{
  "n_layer": 14,
  "d_model": 256,
  "n_head": 3,
  "n_kv_head": 1,
  "head_dim": 64,
  "d_mlp": 704,
  "vocab_size": 522,
  "activation": "swiglu",
  "norm": "rmsnorm",
  "norm_place": "pre",
  "norm_eps": 1e-05,
  "positions": "rope",
  "rope_base": 10000.0,
  "rope_fraction": 1.0,
  "qk_norm": true,
  "attn_scale": 0.125,
  "bias": "none",
  "tie_embeddings": false,
  "parallel_block": false,
  "init": "uniform",
  "init_std_qkv": 0.0297,
  "init_std_o": 0.00562,
  "init_std_up": 0.0297,
  "init_std_down": 0.00562,
  "optimizer": "muon",
  "lr": 0.0161,
  "lr_mult_qkv": 0.4,
  "lr_mult_o": 1.5,
  "beta1": 0.95,
  "lr_head": 0.0101,
  "grad_clip": 1.0,
  "warmup_steps": 67,
  "schedule": "wsd",
  "decay_fraction": 1.0,
  "decay_shape": "sqrt",
  "final_lr_fraction": 0.0,
  "batch_tokens": 131072,
  "seq_len": 768,
  "doc_mask": true,
  "train_tokens": 492000000,
  "steps": 3754,
  "dataset": "wikipedia_en"
}
MLP neurons of a small language model. Each row is named by its layer, matrix (gate and up: input weights; down: output weights) and neuron, and shows model dimensions 0-95. Each number is 128 + 32 x the weight over its row's rms, rounded and kept within 0 to 255. Numbers have three digits each. A neuron's up and down rows have the sign that makes its largest values positive.
Before each neuron's rows, "fires in" lists the words (lower case) most often at its 100 highest values on Wikipedia text that the model never trained on.

fires in: "united", "university", "union"
L9.gate255:079163185111153104147122147160156143075086115167198138134150109100101131060088092112118153193133122107119101152205135151123099147071137119091074144147171097126141112162118135103153167101142077104140091133138168090182145109115101138120077130183119138132159147101073099159127089135087161076
L9.up255:065129085186177113149149160119089203139182158139174134171101114094092103113204106104088144132114115086090114145133118126103101094186173155090108081126105150122120123131147134128141102189129116072055117155083178150140103168136043134132102133063136134125094123105107186106077077121181093130
L9.down255:115102116152153170109096073115161109122106149102137126108119135115137081135158148173181075150193086185096109078158101135172156080053147126179182098084082126074099158190131196106124143101138146099084178108119160141160078095127143153149128118136119144162113128123194144140138184189122096162

fires in: "by", "delisle"
L5.gate354:181217144135110119086151094053100106126176099151118140122137121142156160129119153137096160187084079141129204109145150184148109110102105138094194138134130117129048105152120070118129132111104152144163160106102136071133121103093181090089181100165128133137065149143112135095110130103174119151
L5.up354:148158094181086158140155149152163153138177132129217050189132072126128171118195109105095136154144126121165130156140126132100128109139071130131141162129127112109157111099172167144115131150133127176145137090135096173123060198175142177151161124113077126093099116143086108114075129138149128077
L5.down354:117117101155109132137118118165143072124097146083149140103138113168138122108115149169088160206090122165170150148043130075119105075090142121080144051115195106161101147122154094154135166140118139142201151122105097117131127142143131134135101141134103086161137101161146134155127107119140053150

fires in: "when", "where", "while", "world", "whether"
L7.gate275:144099102094115148121122168121091146206117130144201122123186134110134089114117112117079129129192131180139176152149168086117097085120133184126145148168094201108193139137161145086135163104138170103128161118167164153099194135111065143145116186116111110114118129136138114132104099086102073145
L7.up275:164060094111097171104167130122082099178151128186110133144119080092026057160119113139137118096146143146093075163105171141146103114122148190117118106080175144107104140117145126160115114105141149133123184135136118111102139124143108104123154151084162130125095071181144137144079153104120132130
L7.down275:161100128154134132125152087177095116174107141179168103156091082114103051105117092197146119079135149163065086194121166143139050106115150108169153214132121203103114171122175118154107076072158086098113152151126214141105161145136136116113098141102126152131165047126191088186132172154065112138

fires in: "an", "any"
L11.gate503:098159102122105107175128150113103152130112161136111105095129134093145152179163153068126088129069140150154148121145143110139140173139133162163112098135115106148071111115138136098082102192144150152181158102164148127070141153168102152146141170110038129102173175136157171131135166155153150117
L11.up503:068168150108083103144162135099172109117173103094128145124113139118066088170144134137164144085154119168140137105157162131085157149104081091152054061163175099096095122172145149120089140069107087168135155072127116115042190145125062130157133147064147105175112146107074156134140129184162095191
L11.down503:133081136156068160176168079159094116178165143132133182149107098143105136114147156084049187138149161101162129063114133118160156138153150110213131105076222135126108123103136180199150127101109096175124168183134085114097109174155101110116124136057127149120191130138154107096151152127077082161

fires in: "to", "may"
L9.gate54:186085122118104156110170126105251175156142118106168134154116157129108097116146160184180130133164127088089213148099145139121128123088067164188129120181100106146087172157150161139133146118116198156101122089133124103082160109126147139173147131141115081127112122109125161111091108117128146164
L9.up54:111114109211095105148152130107109113083125126120141175076129127107111129142124138140202109160135076091090151145127151139127119104124128124144159131098108201169169188123197151141118123155117120156106130160159081123144139122145121119142124122183155117139074117198080195163111056159184109174
L9.down54:076116089130160150162139186113130107146157065148097097159110178083162087136106126118074059081057193126110159061094168116117189089112069099102183101119090096157098171159113155177148135154126120147153139145097132083137105181153076096125102120179126163110093145147118118098090167049114132119

fires in: "international", "european", "europe", "fellow"
L5.gate306:110152122130109118138104179107148175140182136173189144152120121128134114109107121072134178155157144078126132123161114141137171107180107090079162154160112136172098159083153097184133137128147115146117143081103105152124125091130150179181126162166113138111114112153117108130146181167219109155
L5.up306:140106117123149109123120183138167152122182131090092162134119125106115147117160118149085162145188071138153152057115143139148161082107133127093156110150095088166079131117149033084093096178132097135179136189119115111137101185083098111136158136149083138096106121107164166076171137104127142088
L5.down306:144125116122070145187126142127153140117166073103108120062115166123130133147160120067119164153109093128112146061134126135185082070175139102096141142086091117085136137177147086113137085110155175085103109164123141086115100182100108152184107088117178134120139103111138094123140099132156102031

fires in: "before", "died", "made", "urban", "dead", "debut"
L3.gate82:104076148101140106135139115179174150144145099050111173097124144147128115134135110155184129125077132162158154169128075175154109075133122139109086055150144179131135116113112136179134148157185135157140146100111107164058153166113137151149066111114123126162120162106092168138145106139168122159
L3.up82:127161095119065138132125146147144211137089164118111166136104118153184070070132099151063153142135171162150102107142129165157159148106098039141128125111114127116103080148127139149104105116082158119132163079153132169102115103200104119119082169141050138186159079142080120161135075118127127104
L3.down82:137072079147131127176109075145105115093140097183109144124130168110123125104110131094153144102065148119180140100112166179138069120162103125137147110129064120111093151125074163106162202141139092132165099135158127082089135168158110073106111158168090136116126084137151113101155138131108192122

fires in: "s", "his", "chief"
L7.gate304:091135123107152093178115093121106177154140164172108082134086125128096066095127086144175081147133164108158099140144073180086133120098074108101091175155133080146101123070182033131101183109119119096158135124174143149153141135153146147111152134098111063213102091142121114110198125132075161115
L7.up304:133156189085176153157108088179163158131139142146158159127145132084055086132091129154138182145163073094138170163098113192085154116073098114039113091104135175122083123115125125129094166092122130054097167129116114095125160111163173101091116154069089118152090163080133157124110140135106140127
L7.down304:141098106122170058153117096140122100125132128142106132213201110107118158134163161165103146135075090124133107093144095071155094152178130138077098088169133139141144200136079133116097145105172184125143135205107103140169134100071052116127152150133207081143202134135179126136169120146136171095

fires in: "of", "to", "for", "with", "on", "despite"
L8.gate442:116093135064137145171049091111127153169123136159072078123126138200123142111154162177104138154162133132144100172096086161188088164140192133092081179203170129150116171165152153144162148142100097024179153140150100118086121021141054150117091152130111093123179147137121076108028130117132154145
L8.up442:156108120071147095170120172125099139099202179118069155138190108126129115067107094172104155132168176112125069134065128156089095153128091114151095168128140119107150158134163154179136145152084129150097117108147154080151112107133102180122135124136134161163176164149116116126085098100125133066
L8.down442:121114116140188105117174053149151109167114149087175141124086101122137146067130086206164131115078101119136116134115124123107144093075133118131114088090145068153110157108162072153118054148157112126091129141127141120139128072149146144140168145174155109150071095102170161070156091149111062138

fires in: "of", "within", "to", "from", "over", "northern"
L11.gate365:100187135116137122102107120093100144102064132128054135114133112124109195090108135181107105146207130033114092093085127150147113136127086089106126129144178079098130169114173179197106106090150108198091165111110110055113150156114134095098126119131122114121169218102164096142076137043119138070
L11.up365:135121169054132176143062115099112130053132130130116144126114153117133147154160135134153148114154199135108105178142153150125116218133120191134139138102117085045171141096118116089033140143070088142118193162115082166153129162157102117147153122105132172107132106130112110132126123110170164151
L11.down365:078125061137222128117164137166101097146079153100132230124137134098124135123151081074114132112140143097151164126110112117106156129120150079097050136131151137165172152144122179151156125113101136079123118085129127052191118172137144141132165087144135073112146094118140117116109079155110073073

fires in: "for", "of", "000", "forces", "field"
L9.gate219:112068133149090121212100061094117129115111078136168088142126111170107129161052175135118131127135134112155106123088202114133133158098131095098144170128090125105057172115167178103131164126150156124185094081112088172097141124227119182180089099118114137127141181069060146109177214106123178153
L9.up219:119092148163092113211115178175066124118117145153088084141106119180093202132173139171145083174146155150151187121121115147191151122150192128126079109135075125067118164156139114106168198158080190089067096155146205117117116096178098130170151129126165115122132104088143143163172093158123082085
L9.down219:197122196172143107105085104121196117137137115151204154180092142168140137136129156120115108124105152136078123138120096138085143123145147156108128147112161117152093103099112073127146151134107170117168050150067081098140057143178133126189088151138155126069085116093190115188174128139117159132

fires in: "to", "for", "described", "of"
L11.gate615:141182157125154175128150191099141168163091095136126163134128123167101160183101126136109098162129126102150126142124169072143156126150142112094136120160163109107095153143166128115105095072168096125170158063174053110097124105147110113121163138127099152153112136085178123132109176185090067139
L11.up615:115103095162172145074130124120090093137091123145097081200088136176091144126106126119157129128137147135193131173087080113152138108140105140118120128186151139168163127128190159108113152161122131160074123117141097140150135101194150121127140129135156053149082153145132128153147114113167128117
L11.down615:180129145095206067157108119160175096127152123111130187089104153124113103093155144158114142143029147108121103104159109113073100141162149102108163135063144133178113089128114169116085122167158118145128106154120171069163123121098137082150150157156140142127145149067119140156207091148134103075

fires in: "two", "first", "time", "second"
L9.gate275:117161176105124112076112092107161158165095099163136104089130184104138148135110110095136168106142154102091124137111089110105102192148097151134129215102132070129125113102109144098173123183100106198138141110145136126160160109132126136106193094134123184128203132098142116056089115080155151155
L9.up275:146162115149164110115124132126056131087129177104163113143123156142167152119176154125078102108105116132160151118095086125142095169161157109136112156139185139092104108186082114102096118135065111165145133149103107057136069063137140165092116123087123145105177121126064184125121131120112069120
L9.down275:177166135131215132120177096134133094186113146094141111092200149146132104135121152124099093117106109121145122139134105152156136202172087130123127138103144152172147098148113159147169145121169142124115110098085111089068135097112097151097116096132070119091122134094130118145107132097178141125

fires in: "two", "three", "9", "four", "five", "several"
L5.gate436:139120115132092164132111174119155106099106101065145178101123145084086117107114145105130100123152195152129081158140154221122156128101111118118116094188157129108134120119120164126142111156124099065161148126118121105132104086126146124117166148093124146086150158158112185117167180142179145108
L5.up436:078162122158166108060169146112121141144130119111070127141112120106147074053164156127128091105127136076149153159138144098136101134083168105133181179158081179086118054081129181155137121172159127140119155163154147066118135139104189091085053113149086168113136135103139213207163137174141112125
L5.down436:133153121119131109184126112141105116067111118140125123132119110159111124098128125118161121080090121075139081208153052118131084122110130105106118139123143172136092108145166143077139102126101150172160125146129143124114132115091150092162199142132164098097116144108142199104095115116150090139

fires in: "than", "century", "changed", "can", "changes"
L5.gate83:089175118151109106111137163105101124091101109152162113074143132170143104117125115130160113117114137128074119100161123123078102104156078111205180139092056142162137197107135114175166154102185119130147127098190142119167104111142106098161159133173100137166086158106105134159128145157131101136
L5.up83:162095131154139109181157148159142149124070141163141197113079157154133134084162147149148154033115122189127129078156146090120134142112122144166134160097117159147070111114151089142119107104084095125137110089102157127082129116176144135117111159148157128163152184080123167160109162068192160163
L5.down83:153125143133149212132111154144076110101174118146082131130159157165142140095078151131065153074072182077114088150117179201079112187098100180161136120153112162175119141154164051116161193141146098124131152137145143151139134175073161143099136099143113110109129097068120107151129147096169135081

fires in: "this", "it", "its", "type", "three"
L7.gate118:113154135171128118137101102127102142146119123155107128123116124121107126129128065120130141072160124122091130141163092116129089127087143166135173157143101127125130140111152115139172092087156124116138084083063156130129111098098084173101112147106136159212146126135169149099103140146178102137
L7.up118:151154120066109178146165121167148115114160080087084059124136121118103112164102114099133105131087119168121149155106096098117154126066101135174119170119152105154092107103129079063087102135074126141089119152132123155169102196101131119104110162128125189138141101152217118181156133155115113096
L7.down118:161098117129053073104158157123101147127102168125060099109138166158090142167128212144194197102105187148059134073130118099120215165107121110089152056101081153149132150118112121134124126218131064114142164084117071164092126082105126121175147132090151122154129153174133166152079155134147131113

fires in: "also", "all", "along", "alongside"
L11.gate306:136138123125101139052112235164141078123102151172169133163167156142100083115112162179140161160101085113089142150112111166098155161116154065118114144108140100168093155181141103140127118124170080096112101126160157112123150130125174135153113088116229106113177131094130112166143082110184075051
L11.up306:122127070140113123085112148191135069106136125141167138199107134118158180149135118192161140134139117148136128163109120059130117192052123089106086077120130162106113130150068127122092088135087138174182123088117115111155146175188104089119131149087135172123153094102089108093157182180113116082
L11.down306:094149147128101070134103142089178092171158154134116119122110127095073073115141134133114162110184151096112138078090143118149131119074167088086150088118154148157134172135140088113142152108112046170137108089172145116148142151089134129133113140126127118144041144072113134086059108098141105122

fires in: "his", "dedicated", "musical"
L4.gate151:112104154132178120167145114162120133157099105095094135068092097100113140115178128157123110174154121092177101097131074175162097167161169155112117123133098147155089126153109163062098183201179149142092116128134116118131149117141133166152129099125052100171115114174085106090102082139112180148
L4.up151:134116147122164156143109091150140186163117103153157147163193145121131122101106088110180111175142162087128086213139139169120145137160138168141088096136093082142081080103130144143072144090181163163076136185168054033118098143116191126127106128091112082161198152111177151158145160080090160120
L4.down151:160123124172182135135084113206113141123100118165078097115198074128113153081148083189117071163146172125116103129132132123108136127154120107117163117142104146055058154154142141189043184118152148120127123163127103135137155134117124170108119116139081118143113101129157174123162126153148126178

fires in: "by", "italy"
L4.gate349:122142137127122134175120092137142161185184118157183086111105180059141095115102115172094131218101149092110127135148107119112121104149136112085191136131102123171125049174117113136057151123160110111078114098114140110123161134093120127117145172163157088064128168138096077177179148107122046120
L4.up349:138125122166145146141203115154105122132106115138165089142115177106123110078071103061127129181128159092110079169129127128134159108135135077144096154082136124183093127116147120133135103136138107140135099048184121075050150097142059149148142084079131152170113100086089159142101107076155134112
L4.down349:106094129139136165154159134114114121092120163168155146077118180088076104071104082130083106064129126174148049163102087070173118082103121111169147109100125162139120152197145085141121137148130165101138139127101136114132157139100108131119185146141129128107126109176139103109096077117150154147

fires in: "an", "each", "one", "every", "the"
L9.gate167:152171136134082088160107100131100152080168116143186105173125169107100104156151164114089163104123130159129161170173161145140115174117114130127130131117114136124195129146130147133142120135146086149145151156128170148121113150173091100114185157160159166168116157230076124109120092185162105153
L9.up167:080084121096170155141158046129136158153177082087138129084068143144102130125186166107124160103086141094079091159083144151108096150085102085127113135150108134097130127086147147112104124084172076117155124171133116166037145115083114123159093084091172110122145146152106134142124129176097118163
L9.down167:164106168149127129119132152168134140155196117135134126172133081093137128124115179128098153131085136116094127148128089151125124171100087118137053133169175132115107089126103121135148118131136092143167083114168025160048162091070112092164162156139112087191182148160096150124140148082075127175

fires in: "has", "had", "have", "having"
L8.gate180:152122161164147147172148141071180139131133167154114155105086179151154186120180126124178149101145116109131127103206083122190133134114155124121192129126095123176148110129121153138154140141094128125169096175177106117094137078104075113128147143157173147123087081123171074217134148143162151104
L8.up180:106147117081111176137118079109134136118119144094148126122115107202137123115127083055102156121144119130151124108186096173210192182108140148133179141167113138146154155125124148144199118096118105123142166136136125174080146138106160185148138116148132128057137108122156202087157156142196125104
L8.down180:159145096135144136114151089072068154163157124117100118122146088163167127127151172173101113109101148140128122148142067103082105186112127165100171139058148114103162107087116212078196083132119102134128121175098115134100141149131146139160077118191147076104102116141126119135090114195165135119

fires in: "this", "than", "three", "through", "those"
L7.gate458:162157169106052114165143091105118143094130083192125126130100069142172096082132158169188109140037161149091095130141177208093098104151112150154106107051092117162108102119160095130096139079113138108099122114148151096134102111105100143077158166122165177170099143123152184126194147134089156086
L7.up458:135120129111064138159078113150135128138183074130112179150087138091123049204157090102121094109077124082077131149151137086112129123102078137114123155057118160182146145183111122111174106081084115097114126091127056139154071090134163092182144176119129126134095083103191137129169127108085157139
L7.down458:137078102135066140097122138134109127117138136200102075153138108091117118094107105147118118127136104138112111040128174090129114146138139156049076105148134152152103129127185075093125058149127143128179129169137090102196101161153157114127153126202186105087147147115107120171105081147126100136

fires in: "is", "are", "area", "angeles"
L7.gate552:109105114134188144123134125119130144118159119096171132173104149158113160093058106127192132137147178150133128139194160092183199141128138175160094144145117125127124131192144082111162155171146201127154086182227149074129141120120175113099186121130146104117176133148141148087072178159168079134
L7.up552:146167099150153097063057094184082085148186099110139160123118090090144144115101104118154069084121117123110107108096147078143075119102131116111125175142135092120133094090153161143160188189143138158134146063075095141166084197167156076127135111172082166161086104126118091171106113175139101173
L7.down552:084119124091103166085126102111152090080189121070193079120100217133075116127132140119095113088115170108153140177111169142091120150122170083183179142091114174127139175129157109182092145122082187102138107130119128124126105161118071163176137162110086127145092084103155104104227142163101082201

fires in: "school", "university", "career", "high", "reached", "education"
L3.gate682:157108110095068154104112146080111114119124131123127150099100152107168110131077093159062143111094103185110192128093136136143119110126182114150117194181195134131111103111073128099090145130136191143116114087203132104066089188148111097108104216130081166144181103120077169103146111084093112118
L3.up682:056147183099121085060118166093153159109125179122142196141062205110144096174133134106119113087117115173130200105095116150099127163154144155094149184146091177137082069108133104206133109112148154167144160144142155092106081089158115055115127103129152141086105161125043121120132162122128119142
L3.down682:145194098071177131075186190074183099130081140131119166115077143140147163158119141165126199129137125140128130118137143132134135096133143059079107147167108143098085138128056115117116115146103159124074207110100123104135106061155143150087149137143103148149098131074168098107148156125137093126

fires in: "this", "through", "written", "throughout", "architecture", "writer"
L5.gate682:118169047084079131177143126118108124205103140135132160101124161108093176157177154112130083095106132104088147090103081115126197128124141123095145108107090108127111164116089122127101183164113082104080093160079106140095132187133163109145118115157160109135090116094154145171162136119090101130
L5.up682:082186104137155181116122107105138086132146094126077127156144142104091122119148163179134139115148124100104150100170139162146102186083147109112131174169137144128155160147074105186146169138131138094123111142135160139048121069180172100149181159098110137138091092080110136175138136093103103201
L5.down682:138146063135169142086045130097135052155128152093166089156148070122113109167207138169125133051044133144145145168147086087163146090053170210140126143119136234134139140126142130118086152063101095143108137145083123130121161127121130127166147079098138123120150137123129160091124089162087149100

fires in: "on", "one", "only", "september"
L9.gate348:173173068120089127143060123098049107104059149087109159124172171159128114132114111142103147107087093142118114129094149123085068174164093103141100153132123097112183130163130157159104153185128110090116170099091106113144102129099166133111100132095114097180158130229180136124112095152132156129
L9.up348:129147095145142120150130144113156064103150060111133134144082121108132131092164166182103117146089160170161178133109120109059175101157144206110109160159135166128110188080115112131112092135117154147210103113129130109136198125129104099152137116093067155049118160092116147108117129135130130087
L9.down348:077116138113068163180149158105163141080173109086103188162095126124135118112173082215126098141133088131127147127121133131159167167116157178116144113149164132094170116149120150141099103074093208109191157104113107075180161184129123107156088117107097119157132107144111137154091169124155146143

fires in: "has", "had", "have", "of", "are", "with"
L8.gate231:127144116134078125159142086125122140145175153121130104117123162106174131142056125129136117097142163131164142134085125124178171153093116094189184161084110131136130126118182163084139127178095148157204116074114126057100188110183138068109094104171174138090128080066103149167160185122148131192
L8.up231:124135150094078178119128121121130160090086080094074085122131143162081116154132184060078115150148113182192089109163074147153097100169064110091144106119086130102093095125195052088093100115142097162120148127116094085169140117138181090121150098097127136074107094134173146104159129149113091168
L8.down231:116141140088163141082154071076140179118170148113123113127173135086117164123170065126101102126098151154113114175089092162096092180169145098088120174150129144134082125115155117148159066138158178122158206119148184114120118157069148113163099114099136128151163159157144112192131133131178152108

fires in: "is", "became", "was", "went", "become", "becomes"
L3.gate301:078141137076087077112106093108090153199131103184109083096099112135149168123139198141131132204164088149092084154145082110105096126099071156128151072127124117119115130109140162134168127125136112165180164126094137177115139147128146178200112128132111063113152169116137117144097160118203121139
L3.up301:194108090109163125096156103111087152137117122126189136078154163114126119117101145171105150132162111154123155156142124120080124086146109059166142142141121161114094153104168167129104074132136079115153110168183112115104122140208131139085115099090095097094134134094094104179158128144125125112
L3.down301:140119138095099132132113080146121093143124117086103112098140205122098148128086079067136096171143125128162098131126106088124145125123161112120122096159173111140094112176136153136168143068139081121083133135186100179086138150099094110158110073150116143152150106147147118150141112090147125107

fires in: "such", "its", "white", "while", "kg"
L3.gate38:121171159105170136078124139095086099104159106104156129148097115127073188109160161070084094087114145178162105158131106103115145175141139164137123098101135117171115153126154114146127119121186089103137110127152118119180122157157097118175067122131107168093116127156141115179112147195134133098
L3.up38:147173090127158117142148092090100107169181130139103085167160124086117143070164130132082158106141170130113091137153182098117078158138077162100118107063087150125096103170094172095154128129134134101121107124136092119137125075187143061139118122150075192136182109099157124133139202174133110123
L3.down38:148127150142108164080150118132131122153138160113106144193119073178176117135135144154136123113043134095118104178107147152095106104142147152108070111109153145079116075105107115124130121072148119061156178084090132108078114149128049085141131091158105107166210173140110140106148185099120080115

fires in: "is", "was", "this", "are", "were"
L11.gate118:104126082118049118135147145147139144127153183120110118106119169121129092094116137075148067111084129143159114114096129049112150129132167119114166125179138159155126145171137167154126125112158151103180139137159130098082163125157059096072121152127118160142119147111124218167129112094109103126
L11.up118:166114125088130151150104123123116101097117161089156191089171158146122089093146132070139104132092130124075059106148138054155120119168101103127154185085157192102135110168118130185148141188092120140132152161134102131111159149135103123130167093172150146074102128155093128071132175125157138144
L11.down118:135130100085192082141105074113124133196134122158183097171076100141184180110120078140109151134126131117146141147134136154084118192147096110138073166144090129159132163073149066128152129163143133140136131145115135131110149084133121115124175065148127112101100128129078109123156193151113099147

fires in: "this", "second"
L8.gate296:097144159096100157126132185160156133140087126078114111116193112097173172168123044088163129078099131090060158163152125094127132168148129100124180118117120078101183137086149095093125083187123087175120109159123112090100136091149119164110178131161126175170093134138147155167152121142105103181
L8.up296:063111140087141105188184097082090079177166151076113163146130105140153111162109179152121109066131135137105084106035138110137088113114102164161122127145145151107128130089076157133126082158121093171163151143163113079171122092134173111094131105075111077124104114076087167147168185091166134139
L8.down296:087183153119098157140148138053104163054184171163061111136102125124159149156098124142159156133134123128126123120080142071103104131106161123076145180081074139092117103069108110120091110121170090170147135132121069135100095144086134068103143140106120100099133077085134154113119164139114110178

fires in: "are", "is", "of", "more", "therefore", "also"
L9.gate190:114128158124158139133086131096144127118126171071106153102137070113131158166053164145098129116161118097095121189112172144163176149124138077136156168137146177108076145161080139114132153203119138125128132083147097118087129135100082151090153113103158054150146044099070123182153130197151113133
L9.up190:119072086085102148111080133210127144123167149105164106092168124117188104082109094136188160157122102086129094124172175044159097105155112135173099173171105119146115126138167079166138118109126106112157120153155130156121088107186148125155139120097144178073172149106126124091111128157174153100
L9.down190:065107111140136142122119066124200153155118120105120155118155173076151148177135125127088133072073112090131117166165125135121122139127129077158114171149131142147153161102112124113117108149152150158109098089068085104145128119132146137185175149134130108132137069117137099150162145241141074120

fires in: "united", "north", "south", "first", "central", "east"
L9.gate141:108122159120146134146124167173113156119107148083142108125075140113163170108084155125137170122152147152120136097158147097157123092094169148100132137110103137133170095122038126137107109102176105115113102132181138104118102078159104127135095145113171121153141128088094163097151106146173126153
L9.up141:098106131127157119062157136224178116118162197106137079138141160106115086097146157073119123142111097143093135114061103124165095112098180099158149159107039112115092090175171136098093121087092148127135105178160133126096145178107063175137133120127085108145138109131132159092152109125183061101
L9.down141:129058139150076135047134143069164118111115101144078124162125118086147110148141157150066110165153118072161111164036103169143123176101117127138126117129169149116150130142123139098122144109117177213148137110099169094200141114068146117152182155168171113159094161093184132112124127188124107149

fires in: "after", "when", "while", "by", "although", "according"
L8.gate547:081163085072144184142136127162093102183080145100121136146115142135167142102093139147107085135111172123136157154128155123023123166115161126163084174159085106118201156129179106149124136161117130094108119106096188092096161116147117168172132180114100115136126063132116129134096120089110098139
L8.up547:120090119177114168165159175112130147126125122079079084101117143143176147161194145149081084118128205107102046154090073100134088123091165115163125148163213139153167113184172140194139102149126148125085076109085166152097138126167147130144076162146147124132172138164155134104112128112154140124
L8.down547:172157147129130211189133098084181128106077223089108125170111130148076126090096134144173103137172127129141097129131153127122129128100125123149106104089117109138162120089127166117156090178118094153081110101157123097099183148137126113080064171155111109150178057153130120103118094168144116101

fires in: "this", "it", "its"
L7.gate335:151185162056108133162100167127127102147132133068071130130154145152153121123167091104154124131113166157104099082127092122103127123107133119166098127115113132121153166124110145101125118125144075138093116084181129160128187155173100160175185129156132134161085127110139145134082154144103129125
L7.up335:138154117124110138104159158064108126117172131119117115184095128107137129103161092144149180084118191124109099182164113124179142129077095181134076137158118131114157073101128102109196105149148132126138092101123045158141152147055181100121107131080122172113088099121196103122131138140143095094
L7.down335:084096204145102058121112122145135088138115115105113100076135139186174146174144137105129188135128116137096115076113116065139157144102149156156118128069153170158075181155153141098130107110115134101142113099148102155096125084173075135086182161145136125099149112123118156215121163129172157171

fires in: "south", "north", "since", "all", "al", "also"
L4.gate391:096106197134107156107121125144090105090118159124121117086098121146141124154133142162097170132090137141095177061109116165201157192098179128131095145063108150099091126132131149094108087144061141125090082113138133056138100103110011117146160141099118084134123190132147079117130120126170098118
L4.up391:156083085157137124120146149130056068068132127091087125105166122081083129100142101100085096119116155114161079059110154120196148116075107096146073132152136136113136172208093104120102111159085107140118113160113105120166160186173091127121161096114148128143144168113112082143150141181100120146
L4.down391:088124161079126107102147061098139127162115175131120135148062109131103111116110138158136162074094154154119152188084134074111111111102179124056111157133150161139113097171109156147109153144097142111167114097134171105126111161105138070127163133154089135074146122085096113098117154122114150119

fires in: "one", "episode", "three"
L3.gate481:154124172092126114123088104057142164138107095132173154091131142155143132158184123128106161146122181122129124097109134162083145059123160124137088117161078148136210122098089100103144106144119131072124089110100144115116094086082127112064172103080104135217132078131084139098128121156153186122
L3.up481:140143109095154125082116199170166107131169140173120176131126091069160103091105143184179097118147089122123146145148104183125174077100145174154144116117094145116119159131121068180141101078087113134148058099060140118081091110092160108141133140135081115094127133101084158172153120115178098122
L3.down481:141152141160112157110124108169122141102164114163090115138123103169114148100074156116093135119079051139141063134164141121143098180124120100189114161113116090168098156140079127100159123117156104157110170098139115120196069138104134118109114137134144160032183096077152178158118139132133109181

fires in: "to", "brother", "town", "total", "broadcast"
L9.gate33:119141170181164131088134139099140188094119120118118120136106163107114106118151173142131146143091120171166073101123163116118150130106130216139105079069101141117145126160103150153127155134111121151167166146119092152118126125174125159114163201149130114130159112129109099148133131232106112106
L9.up33:101081156114118155117117090140109098129124047110110181155120127147115125124121170090138111077103135094154140083191129146108180114164158171155113073088101134180104162140131172171090136178227078135129155103117139141142114089111123116142126118094175089141137133080134143139117134164065073121
L9.down33:131143140134085108145213138097120119185147152109123172117090173110156107075094092114181166153084118177128105132113131119138161112121074117109165097169157095170151131178111163160112151097086154124158145127075123134191068135110129091139169142140129161114102081165128097089075142143145112107

fires in: "by"
L7.gate696:148178138150088162140147218120117121125061120117091138085139071191112218119156153158078142132118203168128177158152109124081147095132143142121184105173143089187101125165142142108061120113200173136114199122132147146104133111137139176125103138125168128165129086117063108106165099137163145158
L7.up696:134103123096151118132137177110156126159163091129133141158100141159132162159101161115107151070149132085108102140179106126089095128141140137155145173155112124169113162128120128142106077091150154093124093115152130130138190151138127129111156164123105069114143134132098143141187073099111145108
L7.down696:146142179181145153138137107149106118151123067157138118194105156150118096086061087176126141076150107071054074100144129130092141137126148146118124148100206144110160133165073164101121146134129159125144088085111181147143155177183064127127159123132096125097075151156107077178117230164107167149

fires in: "and", "to", "or"
L9.gate12:179132118168127147135089109101136123124102137078159172139124160139104123184115151144175137138116167144168149177129113123167183115098141106112173204065133125077137143102175121139069121164109116144123128188101096176075073091137147101166160126176140081155162098161118107062125114130128157169
L9.up12:148153122201116099117129140122158191147128125152144172109098108129141144164137124151130156143126107121072124133166159171139140136079156131098158148137117150108114145150109118148135189126182135125077114138116069138096166088092141121147145143081128199104116075173138102103138067110140176131
L9.down12:146112125088137133108167133075180125117107100119144130139122167104173108155148139090107155154109163200179190129119134068154147143135119146133173043197112130135146159160168153099133094154118139133139181124088108139177130134124087130131137137204149144149139093137146110132056083105162072121